MLP neurons of a small language model. Each row is named by its layer, matrix (up: input weights; down: output weights) and neuron, and shows model dimensions 64-191. Each number is 500 + 50 x the weight over its row's rms, rounded and kept within 0 to 999. Numbers have three digits each.
Before each neuron's rows, "fires after" lists the tokens most often just before its 100 highest values on Wikipedia text that the model never trained on; "fires before" lists the tokens most often just after its 100 highest values on Wikipedia text that the model never trained on.

fires after: " |", " n", "|---|"
fires before: "|", "|---|---|---|---", " |", "|---|---", "\n"
L3.up599:531548481527526506473552426453506460532490503648485511487567516490517544404562449534419450461481483429452457457533551498445531575472581521429457494511570438470510461434474469541608468531450494485462470578522429465368474569499515481468453600512516508468502390579487467508551520482425495408532591517425505451483470468537472604502550474498477571550549459499481485422502580525429485485565
L3.down599:505521432463419407503515511475604543377493424535505457502514577516548585486477478468532512459504534507566567450533520524553555498539471516419543555478447449456459584481599503530498474478518503524555532525453439537405516494520537535464561491503465554492420602535488557511450519428496463524526547446493513551498537449536487504481492509525553419577636489498448383542469469471578445345469

fires after: " |", "|", ";", " C"
fires before: " |", "ore", ";"
L15.up240:491524522513532456543432624557512442533569495508478453402556524559548533511533587544477447499483441528488508635524524459518422500426519497531471497569612519478568357475520525482473434492415577526478483543477443514510500485495538528522497453555550479513460514538466546538477471474399408516480499502461486495416504479410515567467486501482568612506545559549464451478600573440450358501480
L15.down240:492513549528440529464443445509382486457472556550545584508482540415537485534447541570604529457540396533587529460509523496512512538501416508548567501437492491472581484539525530475527589510517440582507526494533464518415520581522457519453525510406442530475409595495490535420433546417560586415465510529478513491534536495464469510429537521515518420475426496466410563432486535403506516519448

fires after: ".", ")."
fires before: "\n"
L5.up315:386526465500597490443445536613482379480407539439448475523487523471490493521486538616454455517546502455477488490542452582437446458497477538489506561487566432566509476446490355466469501533560552524522476504491525467498524507447513520539407456481535496402535408565556444463520579551463478514499450437542544532454547504455593515501474477558491517463570522489542492598588602409399477482482
L5.down315:552450525457415501537490493384514511546567523625428542485415526486492443444524505517512484550416445521520481485486510526373481489578497454502466509549510526530511479501581496506530529471508513460491462475525412469555457505568528508476541474480556479454492565494479469523483393469538464416466410422557549463415367495458450495550550542537463450501558396539515427457510510499532433537499

fires after: " =", "ing", ")", "s"
fires before: "\n", " in"
L9.up509:492581498502555605499522578592454450549476471506435529503467481478504371498521529478519451498445466421578599459488440473361504525377551560459522533493515499487558497458459464492542487487481554402489553497482448460434393505434535476444424537567547472542544592535518459500459487485502507452599552546453490545400443508562476653460503597462440451564603558530417492443557549442555500480625
L9.down509:491477510461541426446509517472497522526466484437479490518528456562493455499517522462467508434514529544566544476507548458489497436508435504489436464585591420505509547482523469505531513442520559543579520471506356471454461466455518426652398524550540493525455552583496521512509549569415481515673524435475498555413536530599479542562540526479451453597553572486457472464549501450548506453555

fires after: " |", ".", "\n", "|---|", ").", ","
fires before: "\n", "|", "|---|---|---|---", "The", "M"
L3.up732:551441519478486434514467453468484468485476527554549452606543457456395521510571441476534514622444470502495459602553475506457466494457579533507465591469499545452527610516434521408469468509428402464500452524436571491450544406486496503491513524460472507564493402472502485492504506434496511434500475573554453501466523592524466446541413486522517515507450456547603472474509478446499627500442
L3.down732:492542537492402485598525488527508481525528541500436543503502519518579405495436479582483467539513472484474445518450439553524574497518477582430503503485507482508517490473516469575503496558479454553490494488482530511571445618431497520425650423421508561446464481476517347514478517527565586477482567448474446505550545477540503577520523571512427387557550546578453543556496465456568516441519

fires after: ".", " Stud", "\"."
fires before: "\n"
L5.up23:428453438426527388501573488557496435537533514532543514514465573541485481539457556515428453515509507579442488556554412485472484485490462476504530608475559491553509472523470442557441502444525558499396448492439505499546501402430487591468533519504454457445460456473488491511484464445567566549597533485568548531453531473469446566515563521504471551489504616474538570492472498400430562552476
L5.down23:466531494544585587485559455431420608582516506485482497445512488471450564490566456346576472532567462472558425486462533590423372493388476497424502467534493502457547518567498526516530489485595523396520540550538433455497497403514557468498462513582489504435552511496511587526538511464471467483491542471463541554475507484493501575510545558520410456453560365455453483442575538544491423507474

fires after: " |", ")"
fires before: "|", "-", "\n"
L9.up125:524448453515545482518470437540555446465445484560554488572476478391411565517539507535494495501634496574500585543572394528528554469530473571537540523512499442555511508507501520573530442430440490471586552548399471562448570563462491563482512605528470517482472469522461460449524508323451516437484473442522512448521512488511425522473403472500554501520523519580506462446516503428404530499633
L9.down125:436508505404458487463523455483485521463493526539427620512547502560464385486468483499470517548479503525466464493450596469513456523552479516529499523433529556454490564535518505505544483561503467503476501456616564477513445431456485500491416505465473477483412563530530563544552500620443482483586622597459478494549552552586494495481545557480539553516445498471439463458476478573539377542396

fires after: ".", " ==", "==", "ok", " ev"
fires before: "\n", " the"
L7.up67:485496481462502532641480438562534564499531518528488515577605491447613483478491472458503533548427507518490545467488484565440504478501445501486631518545541438449499476526505411471431584530441523435413435429518543527482474481500523572411548513497478445532502509516447460584428512540470495512526500533603496471464474522489508525507536444508434409512454535572512534551571536473389508515432
L7.down67:570489495494534474459567511538362478501519498497447459561430532422464509538523544495484596622601470451456566471490525498521463526549436466585430461480543569406569483532518476585539539510482502502525602478476406436475542504451553416542413597498476488473499490480440476515568482463514553446571547401396397537545524412525507560477543457415509563466431468534514521568408566483487541578496

fires after: ".", " |"
fires before: "\n", "|", "-"
L5.up147:587478420522571475510497504428498481467494518489547492590426463516483603463498575503503413478543448631415523437388449512511479492500460453572539417522514483477505511448473547484416504417491562544527562468513539402465540518501467521466535549548489410456551451431500462545470475559573518497544509482546562567411544559523549522457532560535558463505549532633509458598596480464520539449403
L5.down147:521493567470517496580481430522468553537521557574445528524434523488520581586519393528582544433426459489622539536539538439453499484488484537557448536457514637513488490537522542484561531457521554473490518537468585526480467466416534487486559459505547496509460516362533498499530509467467405485488522508514454526524517612503566526417570453468429473445501459371473565485454479552523536513436

fires after: " =", "\n", "ines", ")"
fires before: "\n", "American", " Ch", " a", " an"
L3.up121:572579462501576535509483451502430515445494460589523488557462596476529491425570476444561445592508527562593590543535555464549609408510538459507502488403382474484489442513461587447559485612493557475492542451551429531532514570464552500434513587620416537566538444436531470552494444525522446538520489484480433474428538475512472416501467543475544418508537447517510487555439592549573588478628
L3.down121:525613525487480531405561572463442434500562475594473510469619541460573463595563532472494422534510454526468539531529464482486442507569457501524483518499427510456503508429507532540573550454525610492484483506505476461454370457486555534434546586529430528524537480507512442595487514570604485384482444586426521528483591497469486488428538480473573522444456593458511502490491494452521480473472

fires after: " |", ")", "|---|---|", "|---|"
fires before: "|", "\n", "|---|---|---|---", "-"
L9.up655:556496547559556478463476554530343528509478419510480489452589564466531495536477477665481490405498475509456586498452455538532432496450588522446518582486428561462451625536484496452483525526472389474484483547445501560500515473415467548526504469601401586533468508532628498517602542513509517433547542512487623522480429468536457549482476491528540490542521557605435417470414524498438595504468
L9.down655:536456449501443484517577417487418546458449570565512531484492455489489507573412547524458548494444539485439445497468482463596495429612410501507511452518521496466418390436576472517506480479469593510581443451505494462586559464506614491503538473562427580457445447474460546539453437527606493429538511575489470498461460486576463486473478482521438474467505411563478470435524453531523578535582

fires after: "\n", " born"
fires before: "===", "==", "|", "-", "="
L3.up619:625423508482549555504627502456456521523492458417593454588473541576454543425442468504411471524542637460465513481512472466501454545464482445544412482477433478514497449471575465558445487507552554509431532485535466506454440487471587477568532527573493430592514476478436463473472513470566456552565482606561515493515484466482466433493486463543598456467554505494549503495519565483472622469503
L3.down619:500506455510541500512534535412461474521564377521491456527490478610509452501564465500417365499436479488402421411427558409537521444501483383499461548541524483502557501548488465438457533486472620535483472431449502493453470444596566497477479562554489459571399517498547519584465496455564462538485494505484464576499582458416496445538514450453601424476548522525518502475516514490492519539385

fires after: " |", "|", ";", " ", ")", " C"
fires before: " |", ";", " 4", " 8", "ation"
L12.up758:479592461564494498472553517491516454484512530489566621524506516551454495493536577527470440458573526444425582479532563387516532499503543455522551557521587577578629581607463591437476506536473549505416521484479450567439527472594514444538516586494522443476547450518496529570533452505459445530528525555482519451404435464474467454528509551631513491414490470540415406521501498664463481543466
L12.down758:472526475489543503563506454400570511499424442507528495604449498537478526521511557520561576594536472536505443413555490447543463578478463588392568416488469495446376518467524517491504474541519596489429474560585453506473462570510494487448471464503543387474547467541422477533508524555499585433512550551595522452417560478504488496468501584457514475485508464530552385551523481393467543599476

fires after: " |", ".", ")"
fires before: "\n", "|", "-"
L5.up557:438510499494575375475396436465465478506526489468524504557354441508466524532477493584534494481470421539586538414464476459534494477565446432552490503487476439509482533488506486508547489568495486545488511384514546497511548528508596522513419556451506466553522513430512423521469483559616495431496482474515567492562440447408480512424487481523550381634547553480586496587481604346475550564512
L5.down557:537482537523521502564451593547507523467420468552442440467531540488482471538566512539443388521514485519476547570469592453464500496569510529433556476617514462488478487479555499518484513400556573530555501561455439507421483452481513486497384519542427497522416484513559437511504475453398486510495555499614470484532439478655528570519614489526495506457472449538455447489421449567437438505467

fires after: ".", " |", " m"
fires before: "\n", "|", "-"
L7.up617:513489350482520456466532449499385402443522529526547456487529466514506521564493429506500377548541423583507460504466498533429409470487490447486571465473538473493540527503516470536512501521483462398460418504496592442464585432541442569518481548492481456591486391536474524434526501513409519424502558571506500512533513474589515499577593547560447470571486571504436392514532461480457525451481
L7.down617:465543648486404488551608437530432607435501551537442420497464476553494478559500485521541481511460497502387529610439509539517426499609519507530470511477529536486517500609571392534539540521509520532510516447471536512527459439545506483541453510581459534508463523437549442523554537501550582514579472467541428494547439432511490555541471584443509458410383504431353506572465425454515510455501

fires after: ".", " |", "\"."
fires before: "\n", "|"
L7.up414:489469494479368548553504477537461379548448518499528549589412424426454528512566440525581421504472484506494488435492603551472508469565478450543562513495482392523576520444437524468445479472526502521551512502506577448444485370498359501499564559515574527535518546421487471509494515509549514547502476426559504503474541560526459577526563505489492466528477618524437438483530433490493584405455
L7.down414:461422531524495475401472547503525572528540515434537511668417439534480494524435521495484458507453535518564559480503483511506545476448503577472526445576529443480546492488568430536524457507477441504444558524546546461554450465418464451546476464566433494504486522465533491605512486536513406458497456572476574483474552602542450479567598489574513481585583520472549564481459542460573520467437

fires after: "\n", " |", " p", " con", "c"
fires before: "|", "===", "|---|---|---|---"
L11.up618:541492468462487517522593475456482556577486645561418474550471549505492435493461512522564491487542464534464536468569507488479461514438468519526523447446486530494537507544524438573494504513438448469431538433429616530426668509529604630474494521472538446427506413507568440449459622429490415510495424449491492571479544515484518422508532507459549604526507538515504459529543508525437471492431
L11.down618:414438490467498519514534558517394419532455423474512427527531636592551446498474478507462427478465518433514526439474525565481508488543420552540379563445469513455544502502592556558551444511531504474475584460560629519548474492513552563460526542474543481489543436438498541533643477624401396467510531487441505490464459436441490513457487473480527590510557459636519561585561494524460512524486

fires after: "\n", "\"."
fires before: "==", "The", "In", "\n", "==="
L2.up176:595503510495430463425564456535563392541485530504437585494438490518488508491475526504526431478555541545435528399499523570545524573507449466656489524517491453479535502544452573484472540444489516490464403462546558438514518466481512455522476610498591501526533435480515511443433438478557529450515405526467460499443455622543555537539447590590518490540554409582630511479502535509536588615479
L2.down176:514516487525497398527510495526451504546425501545467542475545564529485487466470427509419469539526384561537549439486523592481468502515464521522448515571545554513563515481552444551561541501536642456520494480512554553454399417463624439507594535561441499559460440488447479523542497534539434480563531554480505519518523506508472493488517449575612539496586485411416439573444465468512428508366

fires after: " |", "."
fires before: "|", "\n", "-"
L5.up249:578475526470485473570479432541418545542474441499515539470547470588489457537453512534373553554527449461471588456450483513511465531408368453445482390491544424443477571509607515496457406470497582558500566551523436462386504383453556524535437565465442513475463511551499484560487471448503458534498469428589553603477502493494492600522465402546500558478444564586517474506556508505421540555463
L5.down249:452525512488388520468494459511505460481582521442456541509480484590537476498541487504476432505506572464514471503516468485402565472686413469534409572537566509562578462552502482500572481527507494571502412590532473487587475479536532415496553503549604473490479508500541437418506547476569541564487520491436401477445473465421444467542514465400521417551520494438485494497433469483514469509513